From a checkpoint of a small transformer trained on Wikipedia.
Size: 15 layers, width 256, 8 heads of 32 (2 for keys and values), MLP 512 SwiGLU, vocabulary 8192, 12.6M parameters.
Architecture: RMSNorm before each block, rotary positions, no biases in attention or MLP, untied embeddings.
Training: a variant of Muon for these matrices, 6238 steps.
MLP neurons of a small language model. Each row is named by its layer, matrix (down: output weights) and neuron, and shows model dimensions 128-255. Each number is 128 + 32 x the weight over its row's rms, rounded and kept within 0 to 255. A neuron's up and down rows have the sign that makes its largest values positive.
Before each neuron's rows, "raises" lists the tokens whose logits its output raises most directly, leaving later layers aside.

raises: "stone", "ment", "ito", "uchi", "illa"
L3.down299 [ 80 135 141 128 146 120 148 121 158 146 164 190 130 103 100  75 105 154 205 153 137  48 155 141 122  95 106 110 121  94 121 129 135 131  94 102 169 122 134 194 110 113 118 158 104 142  97 172 130 144 121 112 155 110 113 130 101  88  84  94 142 174 188 106 117 111 128 118 136 172 162 125 108 161 125 145 117 102 152 129 104 157 144 135 142  89 133 138 203 117 191 128 172 145 140 157  84  95 122 121 139 115 146 116 105 125 108 161  94 159  82 117  97 116 135 109  96 114 110 109 165 138 190 121  79 124 158 189]

raises: "n", "vi", "via", "ech", "vis"
L4.down146 [123 137 131 134 133  96 122 128  93 123 154 129  93 174 120 149  93 112 135 174 135 150  73 116 169 141 107 130 129 130 112 168 153 105 144 142 137 126  96 106  59 181 119 102 150 126  95 143 117 143 128 115 143 127  91 118 155 115 137 174 105 164 169 137 146 106 149 146 117 160 118  77 137  86  62 168 125  51 161 128 114 132  94 192  87 138 140 111 144 185  96  97  69 101 124 132  91  62 115 122 135 107 155 191 141 132  72 118 111  98  86 160  84 146 182 145 142 139  33 146 112 114 145  87  91 133 154 150]

raises: "van", "f", "den", "ving", "ves"
L6.down50 [169 173 143 120 161 131 121 197  89  94  95  76 168 158 161 112 106 181 140 128 117 146 160  91 146 138 169 141 118 110 107 121 148 128 132 123 183 181 139 119  60 141 160 140 136  95  97 142 128 168 145 142 121  95 124 122  96  90 126 166  84 129 114 170 118 113 185 189 107 102 113  87 173 110  62 140  89 135 181 150 142 128 195 158 183 166 170 152 158 125 132 128 148  71  95 161 162 156 115 132 128 119 138 106 100  86 105 185 168 112 116 104 127 101 134 140 125 160 159 160 131 142 162 141 140 107 119  92]

raises: "y", "ship", "ies", "e", "ished"
L12.down322 [124  98 153 102  78 152 153  76 119 146 139 135 126 182 190  96 115 102 115 118 135  54 199 150  97  98 107 140 160 101 104 104 127 101  69  95 152  92 186 168 138  89 145  56 122 185 109  87 122 150 157 112 102 168 110 114 140 163 118 152 132 120 142 170  82 134 134  90 203 180 169 146  98 161  62 181 164 136  77 114  68  99 100 146 146 129 119 142 141 173 144 141 155 102 106 150 124 150 137  64  92 105 100 158 146 177  99 173 153 120 117 126 135 136 127 132  33 196 112  90 122 151 144 112 134  89 127  68]

raises: "ti", "te", "t", "ci", "ort"
L5.down144 [120 171 151 150 157  86 119 123 194 157  97  94 106 143 118 162 133 105 155 101 199 123  89 157 170  64 112 166  90 122  97 136  87  77 166  60 125 132 153 143  80 157  79  91 108 127 150  77 129  81  72  52 101 192 181 142 117 111  90 107  87 196 149  83 150 132 148 157  68 137 165 137 100  86  51 141 120  97 150 158 158  84 191 134 188 138 166  96 135 168 116 175 169 115 111  60 117 102 166 145 108 116 123  97 155 115 118 135 124 140 131 136 120  97 169 155 173  98 114 126  57 155 123 142 113 137 129 140]

raises: "est", "view", "act", "igned", "ject"
L11.down418 [152 160  84  98 156 130  95 129 183 144 138 115 143  87  80 182 127 117 103 118 114 167 138 114 125 190 128 128 120  59 114 143 112 130 152 104 148 144 126 145 136  79 162 185 144 130  65  67 163 155  95 110 113 107  77 133 129 135 165 142 149 133 184 120  57 126 126 171 143 196 198 128 139 156  27 109 106 186 143 170  80  75 135 163 162 190 114 123 116 124 132  94 113 131 133  94  97 128 132 200  99 191 148 100  77  33 141  94  93 134 157 126 107 161 128 140 121 123 121 153 149 182 118 110 119 193 115 137]

raises: "c", "ich", "aster", "iche", "oor"
L12.down311 [ 93 153 144 127 177 147 192 124 142 131 115 133 155 121 114  89 105 132 122  73 185  83  68 141 118 146  98 103 126  91 160 137 113 104 159  85 184 140  87 109 146  82 163 201 159 188 165 130 139 137 132 159 144 179 128 151 111 113  87 133 133 144 129 111 100 144 117 134 101  90 200 166 129 115   5  76  75 168 170 165 139 109  96  85 102 125 103 117 129  96  53 122 212 171 144 146 169 120 102 147 150  91 140 132 132 104 109  54 131 131 153 121 119 144 132 162 127  72 147  98 163 122 129 154 151 119 118 128]

raises: "ns", "n", "azi", "ll", "ae"
L12.down448 [162  85 153 138 158 134 151  96 162 109 119 166 172 164 114 105 146 105 162 112  74  70 163 148 112 105 143 125 172 176 120 102 149  87 151 102 118 167 171 144 114 150 176 109 166 148 124 133 159 209 170 103 117 131 101  88 124  77 124 176 137 139 114 100 160 171 152 101 163 135 111  99 183 116   0 141 154 130 149 126 166 161  99 135 129  74 146 120 144 163 106 125 157 165  99  92 143  94 126 123 158 152 140 128 148 108 112 141  95 180 164 157 139 183  92 104 121 143 118  89 130 135 129 187 123 188 108 153]

raises: "onomy", "umn", "hen", "ost", "cles"
L3.down198 [100 104  80 176 116 148 158 113  95 146 130 109  98  50 175 137 117 116 124 152 171 127 152 187  77 150 150 183 168 138  56 117  94 118 106 122 120 148 141 101 156 163 123 168  87 175 143 109  60 124 182 157  71 116 123 108 115 102 126  96  72 159 145 137  70 134 144 101  72 111 160 154 172  86  58 150 137 105 123 153  65 116 153 135 189 137  82 134 129  76 148 118  83 127 155 170 103 117 183 140 120 161 115 108 160 181 121 142 146  95  89 139 153  89 114  73  67 116 134 150 128 112 120 135 184 108 160  86]

raises: "ally", "al", "s", "ened", " and"
L3.down445 [ 70  26 126 123 125 165 133 161 170  89 163 145 146 113  77 122 166 126  71 131 214 118 134 140 130 142 150  97 139 126  79 160 215 101  87 160 109 126 161 156 101 117 119 127 162 166 142 166 134 157 163  67  95 182 155 141 118 122  77 167 187 104 108 113 195 166 114  91 125 171 147  79 114 151 156 110 149 135 111 112 136 132 135 134 125  63 102 103  73 135 111 145  78 132 118 125 106 165 109  84 109  98  55 204 108 126 123 123 120 115 171  87 153  67 179  87 195  52 121  71  75 139 115 151 125 102 120 158]

raises: "wh", "burg", "bec", "cle", "cy"
L3.down27 [166 144 140 127  81 126 107  96 142 135  76 136 131 160 131 114 128 111 186 116 113 128 140 137  85 146 102  80 102 135 144  78 103 131 149 127 172 113 148  89 145 138  94 115  92 123  97  69  58 136 129 101  84 135 154 108 143 103 136 190 146 119 121 113 112 134 111  87 144  82 168  70  43 141 121 167 136 102 139 148 140 118  93 177 125 124 101 142 153 138 122 107  74 113 147  60 120 129 169 139 209  93 131 126 149 116 125 158 139 165 115 168 127  81  63 181 187 182  86  83 114 187 133 103 117 117  73 132]

raises: "ín", "ía", "ES", "esc", "ea"
L12.down280 [170  63 165 180 130 156  93 162 101 103 146 148 155 142  98 120 135 108 108 162 107 172 137 144  57 144 121 125 127  98 151  93 153 149  95 184 129 149 143 182 118  89 142 148 124 123  98 150  83 139  82 145 132 159 119 113  97 134 208 120 130 138  69 114 139 157  98 112 118  83 165 155 131 127   0 130 217 136 105 176 154  94 101 155 124 139  97 110 124 165 134 126 124 129 119  86 116 102 146  97 110 130 136 158  97 160  74 132 169  55  65  96  65 146  85 135 114 146 150 143 160 113 159 101 178 131 129  96]

raises: "acy", "ited", "tra", "ente", "amp"
L2.down267 [125 125 146 119 167 155 142 121 107 140 178 140 195 146 171 142 144 119 189 149 154  74  85 143 124 113 115 157 124 146 118 134 130 115 161 112 133 104 112 148 113 136 158  92 154 107 111 196  85 102 130  75  87 119  92 127 163 123  97 132  68 112 119 136 106 107 128 127 141 141 104 109 147 127  62 135 118 190 126 148 117 124 221 133 178 111 131 153 175 135 108  93 108 153  97 123  54 134 124 160  52 124 151 130  94 135  95  94  30 140 104 108 121 114 145 137 175 121 127  61 110 101 162 102 135  80 104 156]

raises: "ift", "ink", "one", "agan", "room"
L3.down114 [147 124 123 114 162 118  83  77 104 149 158 125 123  99 115 145 117 148 123 147 149 125 145 183  94 117 136 142  94 100 134 152 167 119 124  93 139  97 133  52 112 158 125  94 167 124  71 163 146  83 128 160 117 130  78 126 102 139  77  84 109 124 102  76 178 128 136 143  61  84 124 205 152  90  84 137 105 113 134  96  89  85 136 135 109 116 126 178 137 133  93 111 157 165  92 137 155 182 126 186 115 119  93 108 132 204 118 149 103 108 169 124  67 118  49 113 173 122 154  96 101 120 112  83 116 108 162 112]

raises: "uted", "uto", "ution", "ue", "ues"
L8.down479 [171  99 179 160 107 119  77 155 112  52  92  78 137 168 151 117 121 156 141 145 148 144 139 127  86 109  86 121 146 110 134 108 134 122 185 123 197  89 122 156 137 114 126 108  73 148 168 155 129 119 122  97  50 143 186 108 162 122  55 105 111 134 140  98 196 135 128  87 102 117 131  85 148  92 108 138 154 100 120 144 157 143 142 185 149 111 142  81 128 118  95 180  95 130 176 150 164 105  88 177 144 140 145 119 129 162 105 147 142 145 100 105 164 132  99 126 191 134 149 146 137  72 119 157  96  83 158  91]

raises: "ished", "ised", "ically", "ged", "aged"
L12.down28 [123 148 157 108 168  77 138  95 105 159  99  95 164 137 125 105  94 151  90 136 144 156  76 124 133 145 115 128 190 174 144 122 126 197 114 141 168 151 107 136 159 165 139 135 155 145 160 126 109 152 181  49  93 143 131 152 125 118 122 161 147 130 161 133 116 176 135 128 123 137 104 131 194 124  35 131 152 168 112 106 170 128 128 153 150 161 145 101 123 202 152 123 113 112 162 105 123 115  81 109  88 139 153 159 131 144 130  56 126 132 173 129 151 162 166 118 135 106 131 113 147 124 115 129 115 140 140  97]

raises: "ties", "icit", "under", "teen", "zy"
L5.down32 [166 104 159 186 124 142  68 101 134 154  92 133 179 128 127  67 140 121  85 169 133  82  73 111  86 138 135 143 124 178 122  52 144  94 134 168  86  90  81 129 111 145 135 176 147 137 124 139 166 136  90 125 140 156 170 166  84  92 120 124 178 136 111 141  65 118 140 121 121  91 124 142 122 125 105 201 157 105 123 120 152 165 148 106 148 108 167 148 125  58  80  85 145 173 128  58 120 136 138 150  95 115 114 118 104  65 114 105 103 147 121 114 106 147 114 102 130 107 130 145 176  79  80 121 144 135 166 130]

raises: "ff", "ged", "ut", "ichi", "weight"
L12.down8 [146 106 158 120 164 128 165  96  64  83 116 132 117 181 133  62 101 153  98 194 133 135 195 121 109  89 126  93  72 118 115 192 142 120 149 169 157 147  78 162 168 139  48  91 119  84  79 108 129  98 116 125 126  94 131 133 123 104 157 136  96 101 127  91 108 192 133 155 167 147 116 126  98 110  57 110  93 190  95 145 173 109 142 175 135 150 124 153 101 160 168 162 105 172 139 110 162 105 136 140 123 174 102 127 140 100  72 156 112  75 155 160 161 153  65 136 126 109 175 151 181 171 164 138 189  76 187 151]

raises: "ancy", "ives", "ive", "ative", "imo"
L2.down420 [109 111 176  96 155 186 152 133  80  99  82 190 137  77 148  77 117  76 149 110 115 177 123 110 121 160 105 167 145  95  96 104 203 129 150  44 139 128 108 136  97 133 139 148 139 117  82 135 113 157 166 178  80 120 179 157 121 112 153 142 160 106 105 153 107 109 163 115 132 124  71 165 158 121  95 180 117 113 117 141  38 146  74 171 150  98 115 181 123 138 113 153 170 106 145  83  60 159  73 140  96 148 181 136 144 160 112 108 118 151 128  87 111 107  95 119 126 116 176 137 207 123 125 130  97 140 185 144]

raises: ")", "]", "=", "\"", "hu"
L12.down432 [ 71  62  62 127 133 138 126 163 124 154 128 145  58 145 166 110 130 137  70 164 147 104 170 172  76 147 137 173  58 119 173 202 139 134  98 131 160 163 127 132 117 160 134 159  69  98  69 100  82 183 194  93 143 101 160  88 130 171 159 116 104 108 179 162 103  52 126 121 143 134 127 112  99 202  95 170 112 123 122  96 146 105 168 125 108  55 121 172 159 161 167 135 125 131 160 151 138 211  90 140 102 159 159 132 119 202 136 108 166 149 137 147 132 115  94 130 139 133 135 131 135  58  85 137  62 166 148 145]

raises: " 2008", " 2009", " 2010", " 2007", " 2012"
L5.down234 [107  53 141 140 141 168 124 103 128 121  94 149 136 123 154 176 132 112 110 131 167 107 150 159 131 146 182 120 159 160 126 164 119  88 145  90 118 184 148 103  97 106 164 210 126 175 126 131  69 134 144 134 179 139 158 145 151 182 102 168 150 166 119 161 118  97 123 118 132 112  66 137 103 126 114 116 156 133 103 152 124 130  63 153 165 132 162 166  95 101 125  84  79 104 141 206 154  91  85 112 137 118 175  94 118 125  99 119 145 129 184 106 138 125  89 177  87 121 127 120 116 117 160 155 167 122 123 145]

raises: "tar", "ze", " List", "se", "ente"
L6.down28 [ 53 173  75 171 149 199  93 113 103 115 158  93 147 133 166 149 123 102 169 158 147 203 138 148 133 122 111  98 123 127 111 168 108 215 135 110 114  66 144  96 100 119 114  89 157 157  89 173 128 181 112  95 141 160 145 109 175  89 185 120 182 141  81 134 132 110 106 168 106  96  97 128 139 126  96 113 187 131 179 108 181 156 164 140  97 140 206 167 152 166 110 158 111 116 130 128 130  98 142 149 146 116 112  97 117 137  88 168 158 174 128 140 137 119 139 127 139  97  73 124 187 108 129 101 212 124 102  95]

raises: "ak", "aki", "ang", "ao", "u"
L12.down18 [152 172  90 104  96 132 109  93 139  99 118 129  86 151 121  89  85 182  75 125 121  96 172 158 108 101  97 105 106  76 105 126 137 168 144 157 110  89 114 109  99 162 159 109 149 174 153  88 126 179  72  99 130 129 141 117 127 172 139 116 125 139  76  74 100  66  47 137 137 115 150  90 111  98  63 148 128 153 125 161 129 102 109  77 138 105  78  95 129 172 123 123 135 118 163  90 184 141 143 153 129 114  90  74 163 138 152 120 151 130 128 143  68 142 128 166 117 153 118 148 138  87 145  47 138  97 141 113]

raises: "dr", "and", "bre", "bot", "ris"
L12.down429 [ 93 160  85 146 219 115 136 120 109  70 104 184 132 178 167 179 133 103 138 153 139 127 106  87 172 152 147 162 153 123  88 117 170 143  99 165  90 119  79 123 102  98  91 114 130 147 123 105  80 139 111 159 148  79 108  94  93 131  83 139 149 154  67 206  72  98 137  67 175 126 127 124 118 133   0 171 147 129 157 106 111 110 162 104 111 110 142 129 125 136 151 162  46 126 119  89 106 122 109 110 146 115 154  86 129 165 124 104  91 114 123 141 158 203 110 128  91 118 132 146 114 140 155 134 119 165 136 186]

raises: "″", "ée", "ume", "ick", "rand"
L11.down238 [131 112 194 144 127 126 145 184 148 134 117 195 156 162 146 137 160 144 138  63 139 105  80 140 137 150 143 158 143 143 141 137 123 104 147 165 158 128 132 127  90  86 104 145 160 144 145 150 184  62 135 142 143 125 115 127 172 115 114  65 135 124 122  80  80 188 136 104 144 135 113 190 167 173 163 134 152 126 109 132  69 107 144 104  36 132 109 143 124 181 155 130 170 165 129  93 142  40  75 104 141 143 140 113 124 155 141 113 119 107 139 150  94 144  84 134 129 156 110 167 123 118 169 133 160 102 169 189]

raises: "hi", "k", "i", "a", "hel"
L12.down272 [ 95 122 222  93  82 145  88 115 162  87 112  83  70  90  68 138 156 110 179 133  93 129 140 176 120 111  73 100 163 111 158 108 137 126 114 207 152 115 107 124 129  77 105 154 133 106 187 150 137  61 136 113  84 135 127 155 140 141 125 158  80 136 201 135 101  68 140 128 129 173 144 171 142  94   0 127  91 113 141 100 138 182 162 110 110 130 116 127 109 107 100 108 117  83 154 107 152  97 141 100 133 122  96  90 133 152 122 173 152  63 157 111 117 146 115 188 139 143 106 100 125 192 166 147 104 119 142 102]

raises: "urs", "ur", "ira", "iro", "ille"
L11.down213 [103 151 153 133 152 112 150 133 166 104 228 185  89 156 136 108  92 132 129  83 176 153 104 158 121 107 146 162 170 148 120 147 159  57 128  78 179 170 158 113  67 162  42  88 187 151 136 124 156 122 101 102 173 194 108  83 122 171 120  95 112 101  77 142  96  94 145 144 163 144 153 107 125 176  57 140 172 134 100 135  88 118 166  89 119 165 106 153 145 106 158 153 168 160 126 164  90 105 129 135 162 137 119 127  82 148  61 154 157 125 156 109 103 146 121 144 120 140 164 107 146 162  95  71 129 151 113 132]